MLP neurons of a small language model. Each row is named by its layer, matrix (gate and up: input weights; down: output weights) and neuron, and shows model dimensions 0-191. Each number is 128 + 32 x the weight over its row's rms, rounded and kept within 0 to 255. Numbers have three digits each. A neuron's up and down rows have the sign that makes its largest values positive.
After each neuron's rows, "fires on" lists the tokens most often at its 100 highest values on Wikipedia text that the model never trained on.

L5.gate1485:104118127134151112114138143123131150119136116149099219091085139173050075076142063138162115144095084137144100164167084110125124127138129166134108084115168120130155165101098155213066103063134143150087134141088160129152094168209084151089141192165129132090091182099080123102119111113147189128064188118152119143098116110133185139161136180162113091087143122164168133117127114146127125133170160102058156124131134098149106118094115104131139131107146063090099049151065143115162121124072171099126114170167173131123121101158088121116133105173095134093080112101113113214086151150108104116
L5.up1485:143141187127149153111091119080164136088142176026140073147167140133108134152184137154171114146194082124116094107139143106123118100123139088106164153148065200168120122137090169108139109099135175110079143179155111087144114137079184053167096080156089151112123116142129101073145172167092138147141154110164122202117118082094132099127151111110089140136085158149126192047135138093170093126160074139138162052095133142148055163090124124163092125151132141155160050103136166127129089109137128165082133126181148107147185150131156120140133109127104083095169091151132112150086167080086095134
L5.down1485:125139121085074130014065165171090163125165086107141135122104123086096123119145125195095113065132108163088171125123118111126142081121112086171115173145090111118127179131085190117149106124093101150156239095126126113119088125145093156150080134150126152099088071113165127147164115118122153104078110170110141135157126156160136118173150125154168212136034162160152131132114135118144172118124066101173101124095156133144102187092156126135129177178119081119135155108171164128143123085121132089108107123182136132204116136134140155068133131121188103151076088101154108099066137181055110111
fires on: " pro", " non", "al", " v", "on"

L6.gate1655:080146153090137097093134128094153119152190146127172167060158136128188082096134159117096138102153073075149142134113111130118120161122139124084155182126173113095176151085117069151122160146117170132156125135126084115104126154142138176104080095164218168078101110109193193086131079165119124057104146116076182095097104121141128125152118020168118165198168120058109089076151094137137085183079107154084123112103132125126109151144134113116057093076132122102108105122113139081148113154166122107148071192193119122165124115108130140104167084111167183079127204163123181138169135085125117186
L6.up1655:135095100099151166154122156163179088228090135139110079159140182143188136101101124151150173137081187142132112172137119130104131146062115158106185141143087160102106098149153152136102156100103095115129149109145125118172125164157097081150103149128132084134143107165117131111120152139169157145089171143158121139125110058114090097157103101137079109102100080160141086087096080116146163095124128093054143139096105120146141091117119128174089144154142154104139094161150183171101104088132155079147172118131123137178160100119150073103169152122128104186078133108129103140148165171057174161
L6.down1655:164124140083122115194138146166143110127088125151123106120089137170095127110111131146111133091145142124179121133114059140202121177183092129162128153149089062131145113151101095130146157162171167065162162162123081142099138121066111176157136154086180091112150171095119170110182083121177144105100147130108140140126212119123085119069141137196149131137134211107146082082116114087149102108140131110093152139184130144142081119136136118151125092052137180177147113127118148129183131100058156108165129136132122070106113126141115065130113098085105108129173193164114145108105120138118093146
fires on: "-", "hen"

L6.gate482:124145063126171095114137144142133133133187111103173178154114120162054145163124123116167128101108110141178058107109099126087091095112103109151115078125120091103112120154085225149116173141136074168126136137126097141076096179161094148124116136087228107133161104107141088122066151143087128087152107115134130181156162077109077116136204106133175135143157098085191127079080128133121105174103111161048085098129140075162092107130087096077088100079047116123155181163131128128140155138129166151097095137164110117132142109090113086114135164119114211117121126136145130122132143142170184148
L6.up482:123118140086075079138143109156154177124152118140138161099154143196190000119128122087107124102105137159111125124099167121109131123126176102169100124131075121114102077110148155111105134172158179110163063131101107108089120102183095139129158130136219136138180146127095155123057163151086107118130120128100145156099129117090106076134173092168148088106173114050085116166169086104105090130123118110174154113135130087167153185157127154163104152161067116165141131044098100166131098128143147099071166121124041127174087084129097102120185086087151094128158128169115111125098176150144187144
L6.down482:145137103118176083110086145104137179145147183135173121104170114184137101075166093171119232156168136145081081083073136117154114088125055067112097042098153149145148112127122198122105153118120094123142075142126099110117147161092109092074117114129131074102134173169140113149151147132204146098130134146155114164123089130121149098083216202149114120130073112083108111146152057145155132137060109158147127097172151079185136138128168191159098106128108112158115089112113117145202088173085116123138075125169107128071106058133122094169130160092135121075079074116131062107145162057142154106
fires on: "\n", " (", "ap", "ew", "eat"

L5.gate792:091123120127158120082123161096152127171115135115133145117131172190145102151175076124159133128089116160168160129103100201156172094073172117098147120095139065161172161120167104116188046126141127096152144139123112084033092135115073083133212108144160140154114149127143122149132110119124135139083174125059112140166130153167199145160200148138075150106136122093085099133143120132187198164157165105127087130088103141084106132131148130155155066148127144126058085160129087182107114089175076111213102118080124154066166105134152152144071100137101098105146193129180120116123109116144145182
L5.up792:095117109087123095097097070107106147088120160095116116113151109157128150060095153112129060101150071187121158199071140172140129126172121135131148102176204159152117147126124145105154213170139098072170111134125120147191088144099147124130097142106124110112104076095142088100128096136083126174105159129117114078134153149114138121173150117132128151106096081134108130108078114095208127148145141106224148132118126172103142124126156179106161138096158092139077157109097174105088090101129074085136141109105115076118154146151181121103165107144171200140175155137179111115137115186134108100
L5.down792:156166090140124141119148171153159089176077118110115091098075179166100139137122119154130117114173112119147142125086093126136109096177159105102103122080073144116124151117131157168138098158106227171101150123089150071138153133166137045076048185211141149084117119155087168100091158173177152177043151125166138095118115087138127108112139082065096105163150166153127088127139085160092106104091177157147144119081129165135140138129154125167092107063121101122175106098113139138121222163099155119129111198073120177122129100131149148148176122152164178059150128106146107115138120021167162100
fires on: "ar", "ent", "iver", "ical", "et"

L6.gate108:169134120152122157131149145089170115161110138125173148146111190229023153135110137118163091101154109141172127120159068159125110109113142099134132118140136118111179161073132135102154148134111103132075052188097194173127101146101173142076156139139095123130140138123154148150129179084104096135143167136103130119115128130128063117189130162097140125119165113140106131146151088119113115094120055122078099077208144170156121105189171130125132157132188147098164157128177177084095124194174139153106152137169152176100082082110106070202147162109085130155154111172173120157202184087132119121
L6.up108:196173133054134127173125143113178127137099111151129145033113140139131139103178157099169121147123107116155122170158141174167128090135120183128121163186133121170153122164137112131130060142133183071065130145135118178161141167105155079155075145135151148126128058110141103155101077122161178163113161066077116150125164082093175158132125122116119082127108105132186098121115105084175123154168040144105121101091201127157161117160117115163136122124164133046175157130112163100166083123101143130122179164097088099122144089113108141111195109077158075075113083137181179185145087185110076098
L6.down108:079141154140124095154121137111162147133054165189159141072132146122081139146147127158099155129131141144086062098165121116125135170107094204149163134198124106119125148100095095165115137138142202139153115097192152082158139103091146116155113107107191087137175138137213147138156155110146152188091127190103110072112185055138134115118118150023079110147125090178135084066102115136157181158116120111141064122104154118108149122152074165124146117098177101094152121136138184146130185085136163103133105141122121159106129119159114135155180200156174092125107134126145134118088073111115129083
fires on: "ar", "l", "al", "est", "el", "ome"

L5.gate1600:127153107076104077118099110147112131165133137180130096112142106119092084101090105186136091134131153169145175158132163104050083103112130115178107142123108101059152120139115159110128151049081142057116132164164151103111084149099073123162176109104155157099077110132114125190147176116113197157158146087113168110142116155124183123171197082143104189088077148154131134076119145085143187136145156109111180150113152083198165095119121103097147143151190057097134140069098123153171170114114163094110111103160103123133099086096184166140133158175091103082066155090103090128106069107128093114
L5.up1600:151108129129125190166127127157099181162134072172139154080118164145101115197105133108116093179133167151187134081166109177146135069099150161096087117098085119169115074084072146136163112139136089143074085122089094108119132127189124170085133155126144173131072115132138105168185114119024079155123099063137102122090178057170138088119141114082079093092151135114076133125096064122072096102074110107151129106091073137143064120133113097165105172125128148114114108120129151113163102187140175099087151108101150119124113102102069072107138164097084153156082072123140095102147117180066117123
L5.down1600:114152131147087122177148135137126103157143158156163116154095136176057131199131119096137159154123158189112162134107120139150138171138123094032153167097204139138148145162154097181103131114177151112151108193138110084119136131107094139170114131105080129103099109127147135127108086101060138110088189182098168163114126189064100101133133101147114140134053099125105140131129120176162103149096154051168161173196088116111108172132182101100142126088082099127096174083104107144115155100134080166137118162157111114146139121146183138098115062149117070075134170138120184104114155108154166142
fires on: "2", " (", "1", " |  | ", "6", " "

L5.gate693:120140140156116121116137113134171143108110146139119146080148099110120183122099101166153126170028115118071167142135099157081125122148173093087091131108193101099156129136089125143136083123200129086173161168146162070118140105132125118162109101187136140110126068094113048108139086093170129146152120048116093158073183098121088152160114116134072198157175127105156119140093176122126099157127187122163078146143111046087157160186091136127143090148131102085130181125127132075153199108096185117141126146169165181151104116167147158115186086100098112139128146115121187177110158157125109160
L5.up693:159108137131095118165111092129145078138124123109088116138142111107145139109154126102141120115093163109213086185133135138104063098160180150110110127139171168108101069168113126105160148103142080111080096105141100105119040138122159140071139082152119109123096053134158121085157100175116133075151095089158103130113170110106097116195086074200096163143130081126063032084059148089140094123199133173107153149113108133121114072210135130097154142141140129114103107123109168129187131107100146105141115196105146120114117082177163126108080083121095136122150141110076167139124118152106108106
L5.down693:107088138149082115114102080132128136148071120153142128189156165181154140094105090128161173135111192061119138150103133118204103155127167141133156122128128149143144172141135073118123132135155112136127122089121024131146159089137173165101133127117186111116173154143150094106128162171138120149126141111182115107164151156137070108134139152119093102111126129162059095165151075076153175179127130149114148159153132133121179141109142106096129170112126170164139125148103134123098158093103153134104065075162130097152115163199090111163138130094120057145180152109109074172130084197162120145
fires on: "g", "reg", "-", " Pl", "eg", "id"

L6.gate1314:166185132146102124116106142186145184112090143145107125097168149166110100131164065119140110134182103129109070171131118171098101161087106110142112174174082141079085131173088155113108082103106144226102129138109122108107169138139177154128144102158126147150146162126176103105063193119104103143128101101019120133135083155138097131158168197130138134092165123131131157140100153091174064174172108097134106107132095095144124111126193086168126083112080116115120079136073081129142132111103188131145136139165081095048159212103097142119086128123104135137118153105169067153162102107124086116
L6.up1314:125141128107112084127123198124186120134179120124202087125154142117136094096141153107180137136123136167122147139094143140168108138094176109130094100198074128128125068094108112139187104122125153110110109146149158062123176161116150162150187116107132134183133131120118169108080122100091142169177126119116118128172156127138118151155107156118120119120123072147112109162185067117190181144159081142176150149120086107150148163156146085089091131151142136100174128161083129147104138113102120124123133101157088126112158126148096134134176082135160164220208184114161118095128136112142117080
L6.down1314:114153175141128152098124107110081096113191132081111087144139108104136116155092153053049105102164064147115115108120146120097133105158105141145157118139109119136116126138178124136084102123123190103185119135168122099155123081159082115159141108115110121129108121124084117155133120133255177131099150124160152165140066119143108141149185079136039104129113170116120091103162162128104113119132156220024122103127128207066136139093124191139178132127135146117105116136117143095109132131133119174176099107051109157195139134118101146151123151091117166096114124169094207141149088106055146147
fires on: "\n", ")"

L6.gate1009:126131124102146137160107139165166121080103186084139167092192156154109125018198085154148118161169104094174125152138155113115085096114133112134102122097161143083099133139079085167042153090128125126082163160130173110131142135133094101156148094093133134115114126127173126152120196127143068196111138176107131138153119157107105131152138118080138119090137147121170128126117171179170141186110120081125119190130156098102094081147170180088146145163122133121163131100103147175202151086134131089071144132104141093100136161089113180123067144139079061098147182148125164129163118112138092128
L6.up1009:041140156112053143104111138111078116183183099197153124109147123161109144137106151102133137104083143054159137128113093107138119076197097138159121119113101074075158166115155147139138128131104068114118096109151083159119211174136174122093132115094156126080118106099168087117080108138105171090171114136131109085116103167092127131155110179180077142123109168120110140091106150122102127119155186158070174162101138073146097178166176096100121106172099098056106093160123107116174132143193186165191107106140116147143186137098154105066110155069142118127111138088071132126086154146082100120
L6.down1009:125104082187158114184083154116115130070132101115117126153095130114133184126145122137097097079120154144212109198202149120086080132168088140094144130151106152155171086086137094117111207149109140106149094145121108044139123162117080135158141146132137141103150147130127197135105150115129052146152095141135088122204145111180136069100225085113141139159115136168124098093135158124133165094104114081127035127133075138143143107188111131105103096079165165121134171117064104116145157126146139116089156092103144106101170144059184129110090089160166130088172114165132131152097127134182166143
fires on: "2", "ak", "1", " Alex", "13"

L5.gate568:124179076116138118125108122123134097114116132144135158144118107158146111104158121105148121127145136095103099172069102132068138118106130158111149132136112107164128150097073134146080178180144150112166102116186114102145145148151097095057128131139139121104169107070086161096132143094145135133152130125136162142176132057118110132149169124146174179196111156122145127113148065083146093094192155088136075134147155090146123132111176101130105121162124090047107122186069132108165112106111116098142130142080160137140138135177152139064197083095095151163139126170161192159097102121084109116
L5.up568:156142115164140128098182144149138171092106137146081141126049128125097082121104173109145086098085098081076117046073088151091096148146099178103109169177137133222127099107165106106137156113162166093150112101152199070164166171071160133153070139172176137122095081119076139141103103113141143091141107094133132174145183100198147134160081110174135124154152134131149109119151077092172127071157052111153116150138124132120112152142186115112089153115151180116137145067110118109146167161089131087077162127121144141118080159174146144104203139170135124181150180165119125161095139137131084132
L5.down568:136161163132059108138178147099137141166091142122157134112126176147145172101120155130136141123074138175063173134119073161152136138112125045145123115109168061102117131102167199106151154191068123098060124152086183154176135149143187087144122126076143145157104152146109107150129126163101137185123095136158142117139188155086146148095172082114175084184157092090140095139087136085090118135079077134163191143079109100122133152127137130180077105177136037178221084144111096096118133107096109132139126104139138113078194164090113147066135146143174115075153120130118099061107128177114181128
fires on: "op", "-", " of the", "x", "o"

L6.gate289:171154131121120105140101178102196137127127162098119107082142071087101100091124150137087087115117073176189133115140141069087088106126102078145134144144153196111121110156134157089111098127162194137176068153148138107106180136100112096116147115148141148183095122129123102118137072145063080070096135160139178157133099159110142156129104075137155061069136146082128143110154083118175096189175118099112137124151112063090160102143137155124101098099140127137125109121147113162129165120111145069129173163081078085129114128104108177136168099119080157167096143174209178106108179092140103198
L6.up289:086138165139145167086112112077164098148110143179133126188101171114123133136096120163150084060108066133127151121110075113118124097146092072157132139132164104111143173166112112088114146078098167025091138119191137112150104179150139140147119189119153093116136122131108114131140141114180197131136093131097128185115146133120062167162112117136100133146086136115137146115138162089122162095159102200106102084120153148092092116105141105152066132107137111142147087087176128161143116080117130176136115161090159160116093087170115107096170136101102129135183095096135108103205128050138173114
L6.down289:121138108143135160152110183091170153131148152137135110093114027106066168123125058087106137122164183152136145135095148138101125109162090080076098165110134145122177110136154162143140135137141112140162085163154146075105145099168114143156149133124105165131107070134182111070194122122116119132141084130150153157137152142154116166164092097102152103113141117111135116119124103143104176158094138215156099119119127144134148110114210092157103094125113150171102143152173026115134127135143110119189135117109106098146118118098145187119127154205099148133093143117155096135081236133149084104
fires on: " on", " in", " Ex", "-", " on the"

L5.gate1868:152167076117142112094121151110101182094154133120155078092129092138127143094183134074186127151074141104124108100155098149141169110124125185161141105121164115133146164176104141141087129090163125165111125091111136072149144126110158116142193103135154141149122121143121129153140079125086126155139151219079096077143123121130149123130093091079059178067088118111062124109117148075157153092116109158097128141136170127059120172075128168153075185108117132155061168128124192046169029114141151146074171110129126144085099091150110130085123111125204110121111159150124118150116123118172122074
L5.up1868:152141089112109168088164078081125104076118165164181046112162080175160143084066189108132164151078087120085097108109164140164120101130074152156079135102085138227184124134060162128135090068121146155127100136137114154138103176134112145149120100113084138088107134123136157085145172125147182132123124107122095119136151176101175125148126187084080124084098124090124116102084170197097103158130055107137122137091200188081087132106158089148094142093111129157135129126073115089121136165134114138157076123164113108159203123129134121175107109156054112119171138193170103121132127100154136063
L5.down1868:132163115120102149168126177074140143128126114147130165073097035113106104160209065079121104063139115123104189138107116092115178108151118133139122121148157141141138134130106177148170162134156134086141170110125120160144158107081128091097139135128159104112149118113129070095117148129122077098121130133147170139088182109114153131153134095105111130151155141146123119112145114059139135043125129064131138185143116128102151088163160107106133151158159074157091099128129175142051102156102202132093128106167108114069101164131102173077156142169182144185113113122108098165129063155167097107
fires on: "it", "an", " L", "al", "on", " S"

L6.gate1168:065134087129117085144116139088186159096100090153122107133168097086146078139099118120144122121156099093156125115081108132119116135136127179090141136124071091138105121103142101143127130158177088101140127138137134131189136101131129153178131079142088113127119158119043163163063194170130118129196113110088160107146137112080158164101168201110128123110146136099158161161089110087130147141164085161083138130163160123137101112161134192191105110128069121105090114109163222129185154136102128112123127102168149146164125119119042110131129154119106199167090164117147120096106132106173130164
L6.up1168:113150114120117178125177161097152105160085097084113149161153083141113091090129174085139082116116061101172125167052135090099108125148127157144123188139111136134157150158098099169129138073100139105155124135187164190125105084104061174099126073145152147119169174176126173157115151162103126090106124144107170148166106118139166108083140090157091205093107172161126146205132133149130182154122088119114145165075181225109075120139196172182147082180117123096149140187149151166129140160179101125109138138153119146142139137096096149103158122113166144117160132157126170096180135134171159185
L6.down1168:085161187121116117111123117119106172113114047155129100174070146114106138143089129124151132145102140129126123104140118186123152144098153085135127111123192142161089102151105157130098112145156091113155129101164128091119148177110164085116106095109161139095081168152126140146120135163155101186165142143098086112161122181141124146124150152137122124121141066182134109156092039115077114147191089126165070119118187121125130122128127129083090158112187091140144113154134173085137186160128099096109126104100187164167160099130087151096109132127135075117093067221143157143084151147174102087
fires on: ";", ")", "s;"

L5.gate72:087138140121149180144163139101170073147113146095096174119103127139089121090170082146148131148124140080094097133102098145154162153113098144184153093053112129171110128129051184173157072086152107113156134142098100135108103087102121219087126129104105064087080118123186170152114138126139162145119121148115128061130092135149146121116127043068119085134130142127155107119078131089092157116142104119158125121149209088104115161127116139076075157095181136149131086079140181123130177118114097097193122106107109127158067112158116125171134158110105109121106178153126107182070095058101148140
L5.up72:069109110165154139112133172100127073127144117114124054103095144168165078180112151109161098151131202096117067057159111063143054121122110129078186099131103120121173141145149168116145187110188160099123089098103066175141110114093152188192115138046139155144080124126120108176146123154121156155116107134133135111149161161088110088195172148118134080128141086146186125097164152091145128117121101161111149108174155076140155077165137167120104132150177074095150137126098166073133172111130130134163094107168135071085166135162115130167136173087155132080079116096092139138100123166105111141
L5.down72:083124091113123084097124136160104077139096070103129106129089143185183077186159171132104148147127121187105088110119127069102087120160106191154154115120135165118185141104154095169171126105148178080183052144109131094072069184112175169140137073107132105157108128106099104129116068170166135174147117102115130097191100099056132081117102133102111173160136088185112145151184140156148087088130150137129181070174109165148066118138123084138148158166136117117066129078143090141101130076110130177116149159083116116134150175100156108137123147035142087145127167142103134105174162103199153134
fires on: "oth", "or", "ud", ", ", "ust", "ad"

L5.gate1914:081127090127153068099128167156135152131093106172099161046107149095082094113173109078074099137143155142123096142111149205126110178153122113111117132136086086139110108089070154218136077126136133101130164133151125131106095086170136170122112126210143093108144093121105170182095143091154128118177101065094133122213157111110116122153143118159117146145136205118144147160139169125108151092160076125126093106113101080151107134193142105153133110174136143123160087133108167102178146161126131104117073140111118115152140169148159107157143083094144165133116068162103173149099158107102097172
L5.up1914:125125116053141142130091204134143176113157108152090201187152176150158125095138118040113101126091162127130111155143126125081138147078147134162137143189143126164133136143108052101146133103106134130104123093122112152137122124139130181074165110090159122143195183150084159163085109154108124174159128127090086146128178100123145154112152115168162144102161143163144150171136103132117092093072102148106103089114117129125157147088172127136109081085154086115179140123113091136136171171106122098176096146150114155107091134134068150115145097111154136089107073187150127086113140129128169165
L5.down1914:089158120123067105141155134151077073137162134093136055124108138123093171115169086119182113095147064121080112134144093158109101080109186076141099083171152173110097127137173168112083115148133131109149134140168119193118087098165128110194114093097161138101072101142089123109109145154212167137167143108103126183122141123136142106077163127155026107056101078121111134111142128090198068159149152178171089108170115138132159164134170170175135129144145107131064092150150149080125129159105057152107141105125186134187120113136078109095136140163122149163105122154142141145093093116179157156
fires on: "\n", ";", "-"

L6.gate1287:148113145094160124146148089125124076110133107136135103085112109112112092125099123165113098098094140080144101150098161174121217073130180079156138158125119104095202132149126119076144102187095184078148192162130100096113121147129082075135177126136172154164131140121064094100142129092160099130159147065104177114127140145127117166197168119185105135099126135137172112150121149130120112122143132112105146048124185152123128186197133146128157130107120132141196214110142106127084111129163113121089151157112157136074102102056141052142152100172180115194095165110089125116067137145090118139
L6.up1287:140114127169140162120125095122143141137080149121141075158129112139097157140031086187137093134133110112175210099143123139165117111108163118103108140148090138096188141136113120133181144115152133205158124111100122100166049179101115057111158150134151097097155042087126176152137065159123126082119138059120077104139146069104091140097088119172172138122137116105080134104107126133086139128097100117127139170087051121127166124101118125104111112114010165132141079097128099143109113124140097095111185133162170099145082133116204060082089169120143113136126138143123151135079109094123174130
L6.down1287:121123143121150118105130122114156159118109121191117103074129128140131142162105109160141114097153203118162170044158134155104183143095103101116118137119088139096145099176153115102153112152201140132127130163082139170116174138085140160113106144101203128115120098094057170167130108132144081115049112169188094086116133168118074114150144152097075124141153098166113170125113127184208121107135127113122134171137160159148150193148109147141187090087143146105137182111080149099150104177130179083149119142056128104116151086109132138119099135173131122151105092155127128104109102109114154128
fires on: " | ", " / ", "up", "ur", " as a"

L6.gate1248:100149088114142101124178130083137089073072098068121085148098144084135099148154090132100163081114138068136156088145131114152151080086119143141191131176097142142096127176140077150125109171135152118097110115166114121132096149156135107122179082137146145119182170078103118149099142094096183059193153116129081130101100079112173137096119179123066131129169124140145112173190123144106077100145082118129184061105162132128154155133173179084128122116087132139105061097115103066152184150133195125129127061111070168126068117102118141084112157186115085156180127105100141120190103115166114151
L6.up1248:127185164126112118095117167095152105049103130160131099195147092090169106134121182118139108140163105124140140130094182139121104122125093119153146151150152152111117104113159130101099125086116151135116064185081137088146178186139118063131141079191117127158153126103131161181123113132095101125177141160115148163139072131180071167128177111116045102115092122161145115143109127112145142138119144129174145099126132103050083082117099134173135160153121175144194113069118179096138094091139119131139068146166081099131054134176095105150114159100138165121163167168139150118130110103131078166
L6.down1248:128128161177128147172123161143156078067075149130155118104120149122142156143141120137115132127106079093092117089184089113129140152067094158156188097147126165094165150131131151123160205162171150139113144039163157132153121078111166140144096140115129111105160152129141122179120060115137166138118159102113171098164188139138152104138194128100099098152134152120131116181173126144165129157123116129127144142154154176168148087174128144115180154109145091104068145165078145103140101147174139152161150104113073175112046135136165155155071172099115045149128126100068124123141145089114146145
fires on: " H", "-h", "od", "h", " ext", " named"

L5.gate897:149120072090091130130170111156127129099100068134191163098154104129118166147142129166103109144147129089126130118090146076108095131134088092133075110115107123172198074100138139125146115121137134119121084099131187106126154138158100127149131142124109205114092195153116174117088138157164086153126060134119090125156076154161154196063150095131174154141114115083134087133139078180143111106153157060130093179122175098128075158140112132096152135110096162106118090171095110113155110158164112082134141173115151131055181173142125117157165146106121136090128136066204079120043118147155083113
L5.up897:093158153104104094134151115163112155160147175165140096158179079150126142120116150125135049192095104152114129121124112102135115107085199100137167090189107227138138055109123146151161127054130130110113125162173145091113132078116150145122054138119107143166154134100093128178124119202152067108080129119140134150130144138131138163139124139152104161163116155157163088125097126086088150110170152172143099116100126168086120117166227092111129125149133132122063097126182173136124112182138125110102149149144120202129125116127117147074145132175113125118074149075154180122150067116090099152
L5.down897:162126134111116123156097137117168170142093103156191097183157148167110133143092136167118181111138148079060168136123172130119104097133085104112102189081112180139159101152172150092153087144162095116110171116109107097135178099163100066135068093109095187118096078154168118100105121172140123149100104147194121106156174104139162124089162087158131211141185129085056150142062078060156097094095138121109099157044138148156090156161067103157150176128135157130113135130133126155168191167115156122080128118142111143144088083174120125050128191069085107122054109124136168102070105117111121160
fires on: "end", "i", "os", "ag", "g", "u"

L5.gate1428:100104162090111115137152083128187202154141109104154115110144107094113147108089101121137037133091211143128127080194164135097166121180108127122137118126120147126123141136083145115080106146097103091193104107167095105160189104109139126178137159178120060141132154148129170141107162136151121097121129119076122121161082089116164180132163093165135164147110155096141057089108083186146089085178144091111142126133074164111140114182105127136194052112123121138083095088141097144152122117147069096145096179152190130143112103163132135156128136106151158102163201073082126140133232152094146136
L5.up1428:182098123157105103140152113105190134171104134153158112106101091118130077138198176104140147109090166124117134123123194083153086144073132152112173108141114107116142117077109153098151144115116056147123140123160145128139152122076164165097120144132150170100113184163142140096134172099122115078130017097121135137103161127144108161123102089127167086116156174135129089093110133159090125150186166124160097173095098134172172116117143133119128150129127144127138156117174121120115134202164102119062159149137156111103084124100158127192123134123085144112117111141119115166111143128104139121
L5.down1428:135092160115098130106139108088150145181146133103138089157127147183177134085169140069161159097161085137183143104159142173161127130085100103122082141078131121079131096155152101155111152133128090177154101134108076169155172080157110153123145179101111090136134145147070099130112072118099128072169120143229159186142135169153156135176137171076076169072147153108160149110117142055196101064162137150117126110140115170183099126130101134126135108129138163160106128146089170099097164117082124118146121091092113084109120205129136156113149116161165095143133108121126130145164159128110199131
fires on: "ig", "ic", "end", "g", "w", "ir"

L5.gate690:153130095118151126121161147065180125159120118102159161145086119106113169081144160102190153097085116118139166145166132138109147087120125124094093104160138110142197160088160161137187099122171127113157076129115181105112113132116105095099152098107155115115094128172090111141104109124137148175149128174132093147113108098129067086111132140174177105138169063117076153144212137106139119112105088100155116118136109087122097086124149152185136205128072135144101119100123145195154130020148091112144141071135166107088139140081104091150114111071135165112132125138116163160142135158087134105
L5.up690:132156140093118147133159074093184139110169116096133121097140196152101101137083176140178106134167147118171102157092134054098134134063095198120130153149102126095077145149157108116110133120145126099127106165128113106102087202102114054150138072131190155121125194065182115109154091109131152153152199123083159124139135155148108069140152103145109159113132182122185199099105123192113135129071156101147109123069130157141166132165105120165142160125148138165086130139106133156107105098119100142174112100081130055106142175097121157094130121112122128117151117161127150200138165107161144167
L5.down690:148134170047142123114106083174130102107132163130134139124102097053060151174114093150120155148131130108114178119091127144074100158173164140099147152111089113124102141114100151149073104162121135159182130093146108097154156079107173192128120132126112124081106139119185139180126140119144112122167068106118136129112119119158118135130141128141147110144098138203108140114106148159089165065120159127065170091102122154160194113125119110181154125090138149121149124136126119094108053200129103129118141124058112176163162108168128179139135089183145121150160073075080095161186165120159129122
fires on: "al", "th", "ens", "et", "ene", "ar"

L5.gate1169:136115130120136159127176106092141107116132152122106132136122132098117131178098129146171123123174115146094084107154025129154138167099158141129140136170146117167114044118109110096090111142109104147147126116091113116105105131083118129070130111171121128144133112159110145119075115063191163062112124089115121091077207130123150141115174099097140131136146101082174111073118159067111078145084141125111112155120180087077106164095095169102169131108107086138183097173131161099129149145169142096093065131125076154094095152153089101082112182094159144115102117116151129208101143082105115106
L5.up1169:153134100105126121172154156055135074105098035100103092097137074151085150130124101130101158071151091114103186177046103156137113149079117110175100085142082149158161160129169142081124099183168129115155079142101077124121132118131121186132114151185103142093104157118187166163171139128136127124098136083137191130085166101124113155121127153111154134122103157091114121110137126140090143131140110194109130149121119123141146134092108091151085174167179178096140116130118080122113103198185085075154122120096109079138129151130090081108160148175111090195143145165141098143095158138084096127
L5.down1169:133151122128116146144166115117160130137077198135130150142171145102120104161138171148109117149144149128157134149095133122154131091172146158133157119221155121105059105141092153120127120125155172112114118086107112089110128125156160150143082150137163116146070065124142120136127084145172119095118161148134139078176184094118169195092100092102119109145121091112121134249180138092143060110126117119093134142143185091127178129088166153131133080102145145141160138147116093119137106057138125144116134105153133132132147092138127156137144202087139106043130176107129164075186138115184115104
fires on: "P", "D", "F", "R", "M", "T"

L5.gate1443:073084092100136127109146194064146112090097093127087186120128088104091065102124092112098084128161121086134113115096090118101160112194101146105156161165157097124097165146119121143122072117172103166108166195150079113173120085132081119081145162169147172165130143143162131150103164202062141115121172120134055085074192134154117175116092077126186110155119121179130103191181132131121067108186136142039097107131158165185143141130189108108180096159079089059148159164079140106135154131101135109129055143156138125171181126056129142164132081059151170129198143153104141096149159127098179163
L5.up1443:124091138128124100101132124131158075099089096137081193108175058056123147121119110142133145102122143113098165169105115124177123153138076133156125152183133125116123117096138150197115128140119162087113131090174131131161109135168101121062156121099091165187076142189136067083074175144082093116119169138129085135132157061150130129054196126152120157142137143179139197164131148132063066179128060118054124099181154114132101106100170107084096088130079150075094172155132111159125145167155150132119097153137130091172182143098093132114147076120135168130114113146122100077181117087097137192
L5.down1443:100164155151055167101140126134094129120151063068144123147086110148119059190096179115108107115138064119170113127100136134060166111117115108114125068126090131096155098167110133175079172130162063068141075105154117154118126132134140169091122098155159147093161128162158100112122149111179136151156188119107143122173160185091164136172119127141112090180125141111107126175080119140156114086116074255126121129047171150120141091115113135132144125136095114127110141080160138114133193079077148109139188153136125107120081177143112154114127154116160109076099121150154113157121164144174130131
fires on: ",", "\n", "s,", "),", "y,"